config.yaml
optimizer: "muon"
max_grad_norm: 0.5
final_lr_fraction: 0.0
MLP neurons of a small language model. Each row is named by its layer, matrix (up: input weights) and neuron, and shows model dimensions 96-223. Each number is 128 + 24 x the weight over its row's rms, rounded and kept within 0 to 255.
After each neuron's rows, "fires after" lists the tokens most often just before its 100 highest values on Wikipedia text that the model never trained on.

L5.up295 [128 108 150 113 161 114 198 143 144 160 147 100 126  96 131 110 158 131 124  92 151  85 128 127 119 149 167 120 129  99 141 123 115 120 115  83 146 129 180 127 102 155 142  94 113 116 142 127  95 113  84 100 136  83 107 140 131 168 143 130 118 152 105 126 139 119  94 148 122  87  91 146  95 125 109 171 144 112 154 139 113 140 141 101 107 136 122  90 162 119 169 123 145 143 149 120 123 117 117 159  98 169 158  85 132 109 117 150 123 133 160 132  66 157 126 134  94 129 111 126 139 125 155 181 135 149 115 101]
fires after: "e", "f", "he", " Ang", " e", "le"

L5.up522 [127 152 139 121 110 140 146 131  88 153 102 159 112  86 113 107 128 142 125 148 101 112 141 158 147 113 154 124 133 116  83 127 135  94  95  87 135 155 129 125 130 141 138  91 162 146 131 144 110 138 129 127 112 135 115 144 127 169  99 121 154  93 101 133 126  99 116 137 186 104 135 175 144 102 139 144 101 112 148 138 117 167 120 131 142 184  69 135 139 137 130 152  75 147  99 133 111 143 143 139 111 142 141 128  99 103 182 110  94 129 170 150 104 148  81 150 138 119 105 116 162 131 159 139 132 105 141 145]
fires after: " al", "-", "al", "f", " Al", " des"

L3.up164 [124  71 118 192 154 145 199 128 109 114 103 115 155 158 107  90 136 141  98 128 128 135 131 104 108 142 150 104 111 143 141 145 176 128 146 105 111 167  64 148 120 138 149 106 139 164  82 140 136 127 150 156 125  91 125 117 128 146 133  94 120 134 135  98 121 124 119 131  94 159 121 138  65  99  97 144 135 177 128 155 119 146 107 137 133 121 122 126 127  98 136 108 135 100 108 142 134 173  94 114 126 104 101  99  74  63 145 179 100 125 118 105 189 133 100 125  81 138 115 135  95 145 135 103 125 147 110 112]
fires after: " f", " F", " mon", " le", " new", " fin"

L3.up796 [185  81 130 152 105 101 119 137 136  96 129 189  83 132 105 116  98  76 167 107 172 129 123 129 115 139 131 151 144 179 175 114 138 135 141 126 128 136 141 109 143 127 103 127  95 139 152 149 146 107 125 140 147 168 110 153 152 139 151 134 102 136 136 163  96 155 128  73  71 147 123 124 133 121 142 131 121 130 123 122 149 160 102 105 113 136 131 105 131  95 120 130 140 105 110 154 145 113 156 103 123 126 144 118 134 121 114 126 124 108 138 132 105 124 137 113 119 100 103 110 128 126 111 140  95 142 111 117]
fires after: "\n\n", " M", " child", " m", " |\n\n", "W"

L6.up291 [105 154  94 147 100  71 167 137 128 104 108 139  75 152 110 145 119  78 123  99 109 160 152 105 164 128 149 139 137 149 141 109 159 101 141 129 132 190 126 141 132 107 128 144 107 125 115 164 144 119 148 177 131 143 162 156 128  87 137  88 137 127  97 109 106 104  87  86 163 155 140 146 147 127  83  83 165 136 136 156 167 100 122 137 108 105 112 121 125  94 126 134 123  75 132 137 131 123 135 135  99 123  98 103  86 110 137  97 159 131 142 114 109 137 139  95  89 147 123  75 163 107 133 144 138 108  95 175]
fires after: " |", " (", " ", " W", " /", " N"

L3.up656 [124 162 116 151 169  88  96 146 138 117 167 147  79 131 137 154 127 132 152 161 155 143  98 127 145  58 112 131 161 114 106 144  88 134 124 116 116 108  77 131 153 124 130  88 109 153  93 162 186 118 123 127 136 135 157 128 132 139 121 138 101 114 124 145 143  79 123  84 141  95 144  96 158 144 169 143 114  96 122 122 121  84 117 132 144 129 109 141 129 150 165 125 141  68 123 133 111 102 124 133 136 108 137 128 160 137 171 141 101 140 150 144 126 148 113  90 113 150 123 148 101 117  79 110 141 148 133 147]
fires after: " st", " St", "st", " F", " D", " cl"

L5.up948 [131  94 181 110 165 142 157 158 151  79 129 111  99 114 183 134 192 103 137 100 153 126 119 142 126 133 138 127 124 126 112 137  86 107 102 151 125 169 153 161 122 129 138  95 111 126 104 143 122 127 113 133  98 142 156 132  94 146 142 147 129 149 121 125 130  97  79 138 139 108 126 120 118 144 137  78 127 135 109 150 123 128 128 109  92 138 113 109 113 101  95 158 107 131 147 106 126 179 107 129 123  81 147 127 104 115 121 143 114 126 116 105 151 144 166 110 157 111 114 149  91 130 103 137 113 126 192 126]
fires after: "–", "-", " ch", "ri", "and"

L3.up694 [ 98 138 116 106 142 126 117 125 119 122 111  90 159 147  87 145 152 146 153 137 143 123 152 140 137 113 116 146 158  92 148 126 168 128  99 130  90 158 178 117 107  99 140 167 128 134 109  81 139 113 174 134 117 108 167 138 126 202 106 110  97 118 102 173 183 105 117 134 143 118  63 124  97 118 120 114  89 112 107 136 121 114 119 130 121 144 123  99 119 124 127 102 119 114 111 140 160 164 121 158 107 126 138 100 120 142 115  97 114 102 104 136 153 165 128  88 100 129 140 165 140 134 121 147 135 151 156 137]
fires after: " tr", "p", "m", "r", "j"

L3.up559 [ 93 130 158  73 123  88 162  97 121 100  98 127 101 110 147  98 164 130 152 145 108 146 134 118  97 161 165 110 124 143 150 120 149 102 107 128 171 114 119 131 132 146 146 128 116 152 104 134 113 196 103 134 132 167 132 137 133  97 118 146 105 134 109 137 125 126  84 127  93 141 108 148 180 133 115 119 138 144 115 175 152 135 102 169 128  99  88 142 100 114  89  78  83 119 141 109 130 160 122 146 151 117 147 160 113 119 106  94 142 143 164 125 134 132 142 116 183 142  77 187 120  95 197 135 162  82 111 157]
fires after: " s", " V", " W", " S", "anc"

L6.up529 [111 159 129 125 153  90 124 124 129 136 102  95 113 115  87  94 109 115 130 172 151 151 111  97 136 148  97 151 102 128 145  96 115 139 142 125  94 146  91 131  92 168  86 127 143 162 154  92 135 158 117  97 170 103 112 113 138 111 149 130 136 159 155  78 124 100 124 110 158 146 128 120 118 105 109 157 108 107 105 139 110 127  79 130 126 153 148 153 137 146 114 108 121 128 117 126  95 146 130  82 110 112  93 200 106 142  93 141 137 145 119 125 140 148 180 151 115 124  97 126 134 123 125 107  49 126 156 178]
fires after: "20", "19"

L8.up569 [132 128 163 131 160 103 128 128 148 100 160 179 162 120 137  70 119 111 139 128 107 105 144 114 127 144  88 134 109  85 147  85 103 132 166 166 127 145 158 140 126 136 114 103 129 114 101 152  72 133 128  93 133 142 180 159 140 158 169 146 129 157 116 121 158 136 144 120 129  98 159 132 141 152 134 122 135 137 110 124 131  83 103 122 103 126  87 135  73 106 120  62 150 135 118 186 148 142 147 136 140 114 156 160 128 157 122 132 138 131  61  99  90 109  96 111 150  89 123 154 149 176 148 108 158 163  96 146]
fires after: " S", " s", " the", " c", " C", " a"

L3.up978 [134 121 136 141 172 130 129 116 165 123 147 130 120 137 105 106 165  81 131 139 120 138 135 131 108 160 110 148 125 147 139 130 100  77 181 138 134 134 124  83 124  90 136 115 106 110 115 131  98 151 161 133 176 169 123 144 141 158 177 139  96 114 109  97  94 168  92 125  76 119 121  86 138 137 111 131 120 146 149 114 153 155 140 169  67 120  88 102 108 134 124 148  90 139 124 155 121 114 108 146  99 102  90 144 141 134 140 136 133  85 122 106 100 123  94 148 176 113  96 150 139 117 167  88 135 142 115 175]
fires after: " s", " S", "for", " ind", "enc"

L3.up443 [116 132 120 143 111 197 160 159 146 125 151 150 112  98 167 139 174 145 133 156 140 155 139 162 156 139 118  96 125 110 120 104 177 101 121 111 100 146 109 149 108 123 139 104  82 106 106 137 171 136 115 104 144 139 144 154  99 121 129 122 134 147 126 137 116  93 125 115 146 134 107 134 118  79 107 143 169 147 107 110  84 138 116 122 118 106 158  91 178 140 147 138 134 123 119 130 152 139 113 166 155 125 120 113 128 106 162 115  55 114 140 161 162 152 112 127 124  97 115 120 122 106 127 109 180  99  92 103]
fires after: " f", " t", " F", " T", "f"

L3.up444 [124 110 119 113 166  82 144 113 111 115 124 130 107 178  95 142 133 135  94 165 128 111 131  96 108 100 169 138 135 121 131 140 153 156  75 145 120 132  86 126 145  90 110 103 139 140 122 147 132 122 131 124 111 189 139  90 145 114 127 154  99 128 148  79 125 145 111 112 170 125 160 149 131  88 100 130  76 131 119 136 158 160 138 123 133 100 157 140  92 102 124 115 115 102 108 147 140 126  92 121 133 146 105 140 123 140 117 152 130 132 106 165 168 129 147 144 173 102  90  98  93 151 105 167 143 148  85  86]
fires after: " |", " R", " F", "E", "W"

L3.up190 [149 125 127 152 121 102 153 137 115 117 133 162  90 119 115 118 157 118 156 113 120 108 132 100 103 114 147 145 132 144 126 148 129 131 109 119 147 150 116 131 134 138 142 125 129  88  99 168 142  89 158 150 121 167 151 134  86 120 146 153 130 123 125  88 113  53 151 126  94  89  94 158 193 156 104 155 100  80 116 154 115 115 107 135  94 118 109 153 150 111 162 122 112 160 137 110 115 119 152 151 138 145 149 160 153 153 113 100  79 117 107 115 117  78 136  92 136 177 146 108 108 101 156  82 111 155 110 168]
fires after: "is", " C", "d", "y", "c"

L3.up783 [118 113  96 139  90 110 178  65 144 132 121 166 141 104 114 152 140 131 124 137 156  91 144 123  87 127 130  75 141 160 169 150 160 102 175 146 107 122 129 170  99 127 138 145  69 101 139  95 105 104  75 125 161 160 135 125 121 173 144 139 110  99 161 134 122 141 104 116 121 128 138  62 122 151 158 100 118 186 121 139 110 160 144 134  94 107  98  99 126 148 125 121 129 124 166 126 153  78 144 123  83 108 161 109 113 155 122 120 100 142 144 140 121 137 104 122 166 136  92 128 143 158 212 125 117 132 149 123]
fires after: " T", " t", " Gu", " g", " int", "re"

L3.up3 [162 114 144 130 159 127 132 135 166  86 145 100 119 139 164 135 132 105 141 108 124  73 124 143 146  99 167 109 189 120 117 118  96 138 130 166 128 125 114 137 132  95 125  93 145 112 118 135 115 117 163 183 168  92 125 138 150 141 130 108 113 143 132 152  89 122 165 137 134 134 127 129 151 111 153 116  89 131 156 120 116 161 131 170 154 158 106 112 108 126 108 136 137 124 123 151  98 159 133 146 142 104 143 146 136 107 181 115 121 142  48 113 111 113 123 117 134 120 138 169 142 107 101 172  95 133 110 134]
fires after: "ur", "ar", "im", "ph", "ant", " com"

L5.up424 [ 89 102  88 107 147 122 138 143 156 159 143 130 105 102 164 140 118 126 176 108 114 161 148  99 126 150 164 183 120 122 117 120  93 141 136 118 154 157 147 106 124 148 134 138 111 125 126 127 101 135 124 115 126 177 136 137 100 137 132 169 108 106 105  81 132 114  69 113 170 104 113  87 127 137 133 135 109 124 145 138 120 119  81 157  66 121 124 167 165  58 107  84 121 131 109 149 133 124 103 118 141 130 107  97 114 156 144  65 135 180 102  97 105 122 122 102 146 164 118 157 117 129 142  95 127 132 117 108]
fires after: " ed", " Sc", " W", "c", " C", " N"

L3.up317 [117 119 172 107 146 131 150 108 108 134 147 150 115 101 139 179 134 117 180 142 117  76 145 162  75 132 164 110 121  94 146 122 115 110 131 119 170 150 108  98 138 124 102 105 160 137 108 129 131 127 182 102 123 144 128 126 124 152 115 107  97 100 182 116 149 134 124  99 163 118 120 116 104  98 127  98  97  83 104  96 152 124 129 181 125 150  96 138  82 103 139 123 161 141 115 144 137 147  93 108 125 151 116 100 128 138 133 155  54 140 131 102 124 122 152  81 166 164 117 165 147 135 109 183 156 141 139 137]
fires after: ".\n\n", " |\n\n", " in", " at", "In"

L5.up255 [ 98 104 147 164 130 114 121 132 131 138 131 110 159  98 164 122 141 159 111 142 127 170 141 111  95 129 155  99 138  86 147  99 149 132 120 141  78 125 118 138 110 104 147  98 123 118 133 133 133 133 154 140 144 124 151 120 164 107  87 138 128 151 139 144 143  52 137 137 109 158 106 144 126 144 132 135 104  87 130  74 147 160 100 138  50 135 136 122 128 114 132  86 166 149 154 118 111 174  96 134  75 138 155 105 121 130 136 130  95 121 150 102 160 104 114 137 134 152  96 125 136 110 116 100 128 102 113 135]
fires after: " Af", "em", "ur", "j", "l"

L5.up86 [134 139 114 120 127 184 113 199 142 104 148 135 150 129 154 135 113 101 123 118 156 148 143 148 139 148 112  95 120 137 109 131 140 138 152 145 149 136 108 146 104 129 118 157 143  99 104 158 100 110 113 118 140 158 103 101 108 102 143 102 122  88 129 113  75 148 131  83 143 108 142 134 118 100 164 100 103 139  93 153 164 119 142 173 132 108 137 113 137  82 128 151  60  96 143 112 143 124 157 103 106 127 120 154 117 135 165 138 121 155 154 108 127 125 131 138 116 141 102 133 143 102 117 112 116 142 168 158]
fires after: " h", " H", " wh", " out", "f", " s"

L3.up643 [128 124 108 158 152 130 125 128 118 111 103  95 139  87 111 170 116 140 129 114 113 124 160  98 119 146 126 128 156 139 135 157 193 134 123 130 149 170 161 103 105 115 166 140 112  80  88 135  96 147 128 131 121 104 129 114 127 123 125 145 106 146 123 101 118  61 105 141 108 142 151 109 165  90  92 139 108 147 147 151 155 168  96 116 135 115 178 107 140 121 155  83 114 116 125 116 138 139  96 127 108  92 180  98 173 109 151 135 168 105 111 148 171 157 161 126 119 126 128 121 138 153 137 136  70 116  70 111]
fires after: " char", " l", "er", " f", " pl", " L"

L3.up48 [142 168  88  97 152 157  75  95 133 108 105 143 143 152  91 147 170 144 104 145 100 154 103 120 146 148 100 137 159  96 132 123 150 113 128 152  88 115 107 123 121 135 161 129 134 106 104 128 118 137  97 125 158 208 117 144 122 132 107 117 131 124 145  97  97 170 127  98 114 146 115 113 132 133 102 158 148 126 136 143  96 128 138 141 100  97 140 173 151 144 154 131 170 111 129 119 115 105 110 107 132  70 118 123 128 131 162  98 133  89 129 123 150 131 157 153 145 146  71 122 137 118 176 162 132 142 136 165]
fires after: " s", "ther", " S", "her", "w"

L3.up356 [122 160 117 145 164 156 126 161 128 136 126 127 122 114 138 114 162 142 162 136 104 157 117 148 127 165 107 127 116 118  85 125 123 130 153 112 122 152  87 131 103 147 116 105 112 151  84 119 110 126 150  85 120 113 107 105 155 164 152 122 126 132 144 122 165  77 145 142 144 124 152 111 149 109 178 105 130 133 164 118 144 163  72 110 103 103 144  77 144 110 103 143 121 136 130 112 179 118 119 130  88  53 128 127 144 113 123 125 105 147 151 129 112 123 155 122 135 123 121 129 152  98 155 146 144 178 138 108]
fires after: " re", "se", " s", "ort", " e", " sign"

L3.up1008 [142 108 109 113 128 124 123 166 115 129  79 127 151 105 119 110 132  98 159 135  81 125 116  99 142  90 140 146 133 114 153 110 122 102 162 123 116 131  84 108  92  85 156 119 133 144 146 143 133  91 150 139 178 144 125 107 116 109 124 140 131 121 140  95  87 107  39  97 115 132 154 142 143 143 125 166 125 117 139 171 128 113 149 168 129 155 136 151 156 156 143 145 131 144 154  88 103  55  94 102 139  88 154 117 107 133 134 109 115 114 146 131 116 130 110 155 124 105 122 126 104 146 144 126 152 156 113 123]
fires after: "le", " D", " end", " rec", " res", "ollow"

L8.up523 [136 147 177 127 140 134 133 137 113 149 113 124 124 150 104 158 132  72 148 126 116 107 122  99 158 186 117 143 102  69 145 171 112 117 140 159 108 130 167 112  50 173 120 135 167 165 136 107 152 125 118 150 156 176 163 111  75 113 138 124 147 111 141 118 175  97 140 120 119  82 110 135 129 131 169  94 132 101 103 133 145 117 152 156 131 155 118  98 141 118  91 136 174 150 133 106 106 103  98 103 145 142 106 140 119 138 104 150  98 125 178 132 149 141 156 142 122 144 114 153 119 121 110 115 121 121 128 127]
fires after: "20", "19", " at", "ing"

L3.up781 [124 159 153 141 143 122 125 186 131  92 111 138 133 117 122 136 121 116 167  84 123 109  67 151 117 146 115 163 141 150 140 135 111  85 170 132 171 173 134 117 152 139 117 129 132 107 141 135 114 117 105 111  82 155 132 148 118 112 111 120  83 122 112 120 129 131 183 119 170 136 169 152 111 146 121 139 129 127 175 161 139 109 101 138 115 107 124 117 147  79 143 133 181 132  81 108  84 124 102 119  77 105 113 119 109 149 164 102 148 154  95 174 145 164 174 117  98 130 143 142 141 151 123 128 205  99 118 180]
fires after: " C", " c", " P", "C", "l", "ric"

L3.up876 [132 133  94 116 134 154 114 135 150 135 148 130 137 106 133 111 147 134 154 113 141 132 132 127 165 120 103 149  92 161 121 141 123 147 149 152 125 172 118 150  97 147 102 134 119  98 146 150 123 158 142 118 101 166  89 134 129 151 173 166 177 165 141 100 133 143 122  95 127 137 161 158 123 135  76 118 125  75 159 142 132  93 113 122 129 104 130 162 168  82  98  95 146  88 118 126 141 137 131  77 124  88 116 171 123 100 114  67 144 121 154 111 115 119 137 167 157 126 116 103 110 103 131 108 121 178 116 187]
fires after: " h", "th", " th", "orn", " S", " H"

L3.up541 [117 130 136 153 152 119 167 139 128  89 132 163 126  97 117 152 129 165 128 132 153  91  97 134 113 136  99 144 135 158  77 135 145 140 104 146 153 102 102 145 137 130 132 128 115 105 153 130 130 120 120 128 167 136 186 132 102 116 139 149  95 147 138 149 119 138 142  40  91 179  71 122 161 181  98 107 132 112 114 165 171 132 105  96 117 131 105  91 110  96 142 110 144 143 120 133 122 138 135 107 135 144 138  90 113  87  87 121  94  72  97 139 138  89 132 103 111 179 121 135 125 161 143 143 158 119 137 138]
fires after: " M", " s", " m", " N"

L6.up900 [129 176 146 146  99 122 117 131 124 105  82 152 170 125 121 153 115 103 131 146 128 158  90 122 122  83 145  98 128 126 151 109 112 112 165 119 106 120 160 116 152 128 119 130 105 126 127 137 136 139 151 106 141 163 126 129 120  95 131 105 122  60 156 140 137  98  68 125 151 139 135 137 106 122 142  92 139  69 150  89 130 105 112 121  96 129 101 151 120 115 154  92 136 132 145 106 174 124 126 141 133 114  75 135  99 119 103 142 103 100 177 116 130 121 134 116 130 116  91 112  87 126 116 138 123  74  83 142]
fires after: "ur", " Af", " K", "l", " J"

L3.up919 [ 92 115 130 109 149 151 109 154 117 116 128  95 123 105 154 134 132 143 197 129 114 108 123 134  73 135 137 165 134 152 108  99 178  78 134 138 160 129 107 108 151 137 142 122 106 107 137 129 167  96 107  83 164 125 133 120 112 133 130 109 172 138  97 126 126 110 143 143 141 108  79 137  96 105 112 118 120 131 170 131 131 117 103 123 155  78 154 173 131 113 111 150 136 141  98 150 120 148 123 149 101  64 124 119 159 131  99 109 106 115 128  97 123 151 176 121 139 144 133 136 156 159 124 141 148 118 146 117]
fires after: " C", " c", "l", " inv", " P", "g"

L6.up208 [128 134 138 160 128 145  68 177 124 132 145  80 112 134  50 109  97 131 107  90 100 119 125 126 120 122 141 131 125 107 144  95 152 159 115 144  98  96 157 113 109 132 117 135 136 127 118  72 147 127 115 124 112 147 123 126 102  82 138 162 113 144 122 127  95 107 110 168 129 150 130  95 141 112 129 173 169 168 128 162 165 145 107 123 122 133 138 118 167 127 146 100 160 163 119 145  80 155 126 119 120 145 131 121 172  97 125 144 165 146 111 160 114 131 132 119 138 152 147 131 124 144  87 133 145  81 165 165]
fires after: "."

L5.up780 [122 153 120 145 126 143 170 158 127  85 133 114  99 126 145 149 155 114  74 132 155 110 136 129 124 129 139 108 143  94  94 125  89  94 118 146 116 131 137 110  81 155 124 113 132 105 132 132 119 119 135 122 128 155 151 151 132 133 113 111  97 114 145 118 140 159  98 152 185 112 107 140 141 166 113 142 124 160 104 119 130 141 146 129 182 152  74 147 145  98 107 140 100 129 108 130 140 167 122 114  82 115 119 113  88 150 114 142 153 147 161 126 155 152 109 123 104  54  67 153 129 174 109 141 111 117 144 107]
fires after: "–", "-", " ", "ro", "re", "o"

L8.up939 [ 51 121 184 123 119  84 124 102 106 124 146 112 129 127 112 195 123 115  98 120 129 147 148 112 142 139 134 129 127 126 112 122 173 112 130  94 123 125 111 116 138 124 118 123 127 153 138 114 151 119 134 101 127 104 122 106 146 124  92 113 104 111 114 139 185 148 155  94 153 118 136 102 140 157 121 162 143 107 118 149 129 102 137  96  72 110 116 157 124 138 123 103 135 140 120 170 132 122 147 113  98 181  90 136 130 128 130  93  90 169 175 127 130  90 118  92 166 162 126 116 108 113 144 172  97 126 151 145]
fires after: " ", " |", "|", "ro"

L8.up530 [134 118 153 124 110  75  90 129 124 101 161 134 117 124 132 104 134 139 132 110 110 141 164 129 151 104 125 131 119 109 130 145 129 150 131 109 164 135  84 155 136 168 129 136 133 129 119 115 142 152 117 119 138 103 172 108 143 127 144 105 120  92 157 137  96 109 163 168 122 157 134 105 149 154 147 120 142 131 132  99 104 159 107 121  81  92 112 182 133 114 159 105 110 116 116 135 135 122  71 116 114 140 141 122  71 146 121 160 133 146 109  61 134 179  89 156 148 149 137 122 142 125  62 101 102 181 162 144]
fires after: " ", "11"

L3.up634 [112 171 162 178 125 166 149 159 121 154 165 132 123 169  90 116 103 150 154 115 162  68 158 116 110 162  98 104 111 119 127 112 115  87 147 130  95 121 160 151  90 169 109 118 114 123 149 170 111 160 104 126 160 143 130 175 135 114 159 106  89 125 137 120 154 131 102 143 139 143  86 126 136 149  96 149  83 132 162 169 136 109 112 103 109 140  99 120 130 140 137 183  97 115 132 132 164 170 116  84 110 108 128 132 120 140 187 151 126 121 152 113 109 182 130 117 112 159 111 126 104 101 144 101 150 126  97 120]
fires after: " se", " e", "e", " w", " G", " one"

L5.up50 [130 134 165 115 126 101 140 147  91 145 120 145 130 131 107  95 137 125 132 151 146 134 101 105 141 101 163 140 129 128 145 156 129 159 141 134 129 174 141 148 100 119 165 145  95 105 123 112 141  88 121 151 125 101 153 108 135 114  99 143 106 142 175  91 150  97 147  96 134 146 154 142  69  92 123 117  78 101 100 132 162 125  82 142 136 113 116 138  78 151 105 190  68 128  93 122 126 113 100 157 130 156 123 157 137 129  97 171 177 125 140 162 136 140 112 153 131 117 129 161 145 120 151 120 118 147 112 144]
fires after: " ", "20", " (", "19"

L5.up818 [194 115 167 103 144 169  82 123 127  89 157 101 134 129 122 122 151 158 104  94 159  80 106 121 113 124 141 119 126  98 143  87 115 155 101 135 147 153 144 103 111 121 113 139  90 146 149 129 120 101 101 126  88 100 119 141 184 115 166 112  93 149 136 140 114 137  82 102 175 138 151 108  94  76 118 138 119 109 146 162 105 114 127 125 183 137 136 153 144 149 133 116 138  94 122 107 129 164 102 139 123  94 136 145 137 114 187 132 164  91 104 138  96 157 166 116 117 134 154 161  77 131 146 215 145 126 144 147]
fires after: ".", "fl", " $", "ach"

L8.up460 [ 86  94 146 106 123  78 101 126 104 122 120 108 149 107  81 126 126 165 146 134  67 159 110 147 138 136 123  99 136 164 111 176 175 146 165 113 163 135  70 138 138 146 137  92  97 137 148 150 102 142 103 106 114 103 143  96 133 150 112 126 141 128 135 133 156  97 133 173 129 173 149 125 103 145  96 138 142 105 179 136 151  95 133 130  88 163 111 112 130 131 124 183 152  90 109 132  88 124  86 184 115 104 111 151 165 103 128 128 146 157 117 117 131 132 122 158 141 139 100 123 125 137 148 122 100 126 157 152]
fires after: " "

L3.up181 [127 158 133 150 115 109 112 105 131  98  95 113 137 150 134 157 111  87 118 106  87 127 147 144 111 135 154 119 128 166 121 129  98 111  98 172 115 142 125 145 119 125 112 123 112 141 100  84 133  76  90 115 120 140 134 143 123 130 127 135 130 139 144 136 135  92 140 138 119 121 161  98 102 149 139 118 102  74 157 120 126 164  95 127 161 106 117 125 159 154 126 124 107  93 109 131 131 101 142 155 134 124 113 119 170  96 107 141 167 126 140 151 108 149 118 117 137 169  89 117 146  80 177 100 124 139 158 106]
fires after: " f", " st", " St", "ur", " F", " b"

L3.up898 [132 124 152 147 135 120 106 125 160 166 148 170 103 117 178  92 105 118 151 138 145 139 121 113 122 104 169 132 113 133 142 164 197 114 123 105  97 101 124 131 126 145 121 114 108 109 119 113 169 101 166 139 159 142 107 158 126 161 132 158 120 162 138 152 158 116 111 101 123 119 161 109 168 161 152 103 124 136  87 168 128 126 109 143  93  79 127 151 147 128 123 155 116 112 122 147 127 142 110 115 164 149 142 125 133  92 176 122 151 118 118  87 183 141 104 102  80 143 115 121 115 136 147  99  98 116 123 151]
fires after: " D", " M", " d", " W", " F", "at"

L3.up598 [130  88 137 130 118 116 137 134 147 155  98 180 111  95 113 129  88 111 130 108 110 135  89 151 141 131 160 103 117 120 124 136  96 164 125 140 125 127 186 142 152 121 133 173  97 125 131 155 150 131 132 124 142 170 109 144 151 144 143  84 131 143  80 119 108 134  82 124 152 133 131 119 155 133 154 129  92 154 127 162 159 134 154  85 111 109  85  86 122 116 119 153 136 123 150 106 163 119  86  79 109 149 133 156 163 126 140  94 116 109 109 127 153 105 136 144 122 120 117 127 149 161 134 108 128 100 119 136]
fires after: " g", " M", " m", " G", "p", "s"

L6.up229 [144  97 104 159 167 152 157 147 139 125  80 170  98 126 128 136 125 115 121  96  88 103  93 126 133 138 126  95 121 123 117 171 162 147  93 143 162 159 137 138 144 126 159 107  99 126 169  86 133 127 131  90 157 116 113 119 142 147 118 151 169 142 136 192 102 137 141 101  89 165 116 146 161 131 111  84 184 121  93 105 144 111 120 128 114  95 135 108 128  80 133 130 121 146 115 103 130 129  91 134 142 131 124 147 104  89 122 122 118 101 139 113 125 120 140  93 164 110 107 129 153 137  99 191 117 153 117 120]
fires after: " M", "M", "es", " m", "ug"

L3.up853 [172 135 139 157 123  93 175 111 130 128 172 190 136 106 158 125 121 143  78 114 126 108  89 123 116 135 145 162 172 125 146 114 127 109 121 133 169 149 122 102 128 125 116 146 127  90 134 138 111 133 111 156 112  99 110 119 154 175 146 143 157 117 159 135  89 167 116 106 113 141 171 130 142 147 142 141 127 125 135 154 125 133 104 129 112  92 137  99 116 115 183  70 108 105 156 139  77 128  98 137 142 108 116 148 138  83 138  68 100  66 133  58  96 125  75 107 146 126 118 140 157 112 179 143 144 136 132 113]
fires after: " s", "r", " Y", "ri", "cc", " S"

L6.up231 [133  93 129 109 159 148 149 117 162  89 104 140 131 139 114 114  89 104 140 112  92 123 172 124 143 109 143 166 117 101 147 127 159 132 141 176 164 147 107 134 108 118 115  83 155 116 134 133 114 132 126 168 130  89 146 151 105 123 129 154  74 146 124 137 137  95 150 106 105 135 166 128 160 143 128 113 125 175 158 166 144 133 112 131 124 143 131 179 132 129 175 132 113 126 127 157 101 142 129 121 134 107 116 114 170 137 176 171 130 123 106 168 132 149 154 130 122 134 168 166 163 128 144  93 108 118 130 149]
fires after: " A", " L", " S", "ree", "ig", " l"

L3.up113 [111 106 122 104 133 120 130 124 137 105 156 148 117 142 125 115 117 110 121 153 130 147  91 156 116  98 126  88 124 152 143 129 130 145 102 146 171 121  97 114  80 122 127 190 109 137 127 156 129 129 143 127 130 121 132 165 133 112 151 154 138  98 139 132 112 124 147  56 104  85  95 115 142 163 113 135  99 124 133 130 161 131 111 102 135 103 121 130 197 113 124 172 139 130 130  91 101 110 154 135 150  87  87 126 119 151 141  78 129 137 166 131 142 164 149 142 115 129 122 141 143 113 191 136 114 146 132 129]
fires after: "ad", "at", " h", " s", " D", "ch"

L5.up571 [143 142 153 108 131 152 170 130 140 107 111 115 118 149 120 151 139  76 142 124 143 127 132  97 130 155 119 135 136 159 125 159 140 121 148 144 130 129  97 142 115 141  70 118 102 139 143 145 129 111 152 117 126 164 123 113 128 131 145 106 123 133 149 116  75 126  89 121 185 119 114 152 112 128 149 119  61 150 136 143 118 155 145 124 111 154 144 140 136 127 143 116 138  99 196 110 110 111 158  87 105 114  96 130 171 165 156 125 118  94 128 154 123  93 122 118 124 113 120  92 128 139 165 103 151 120 103 104]
fires after: " t", " out", " T", " on"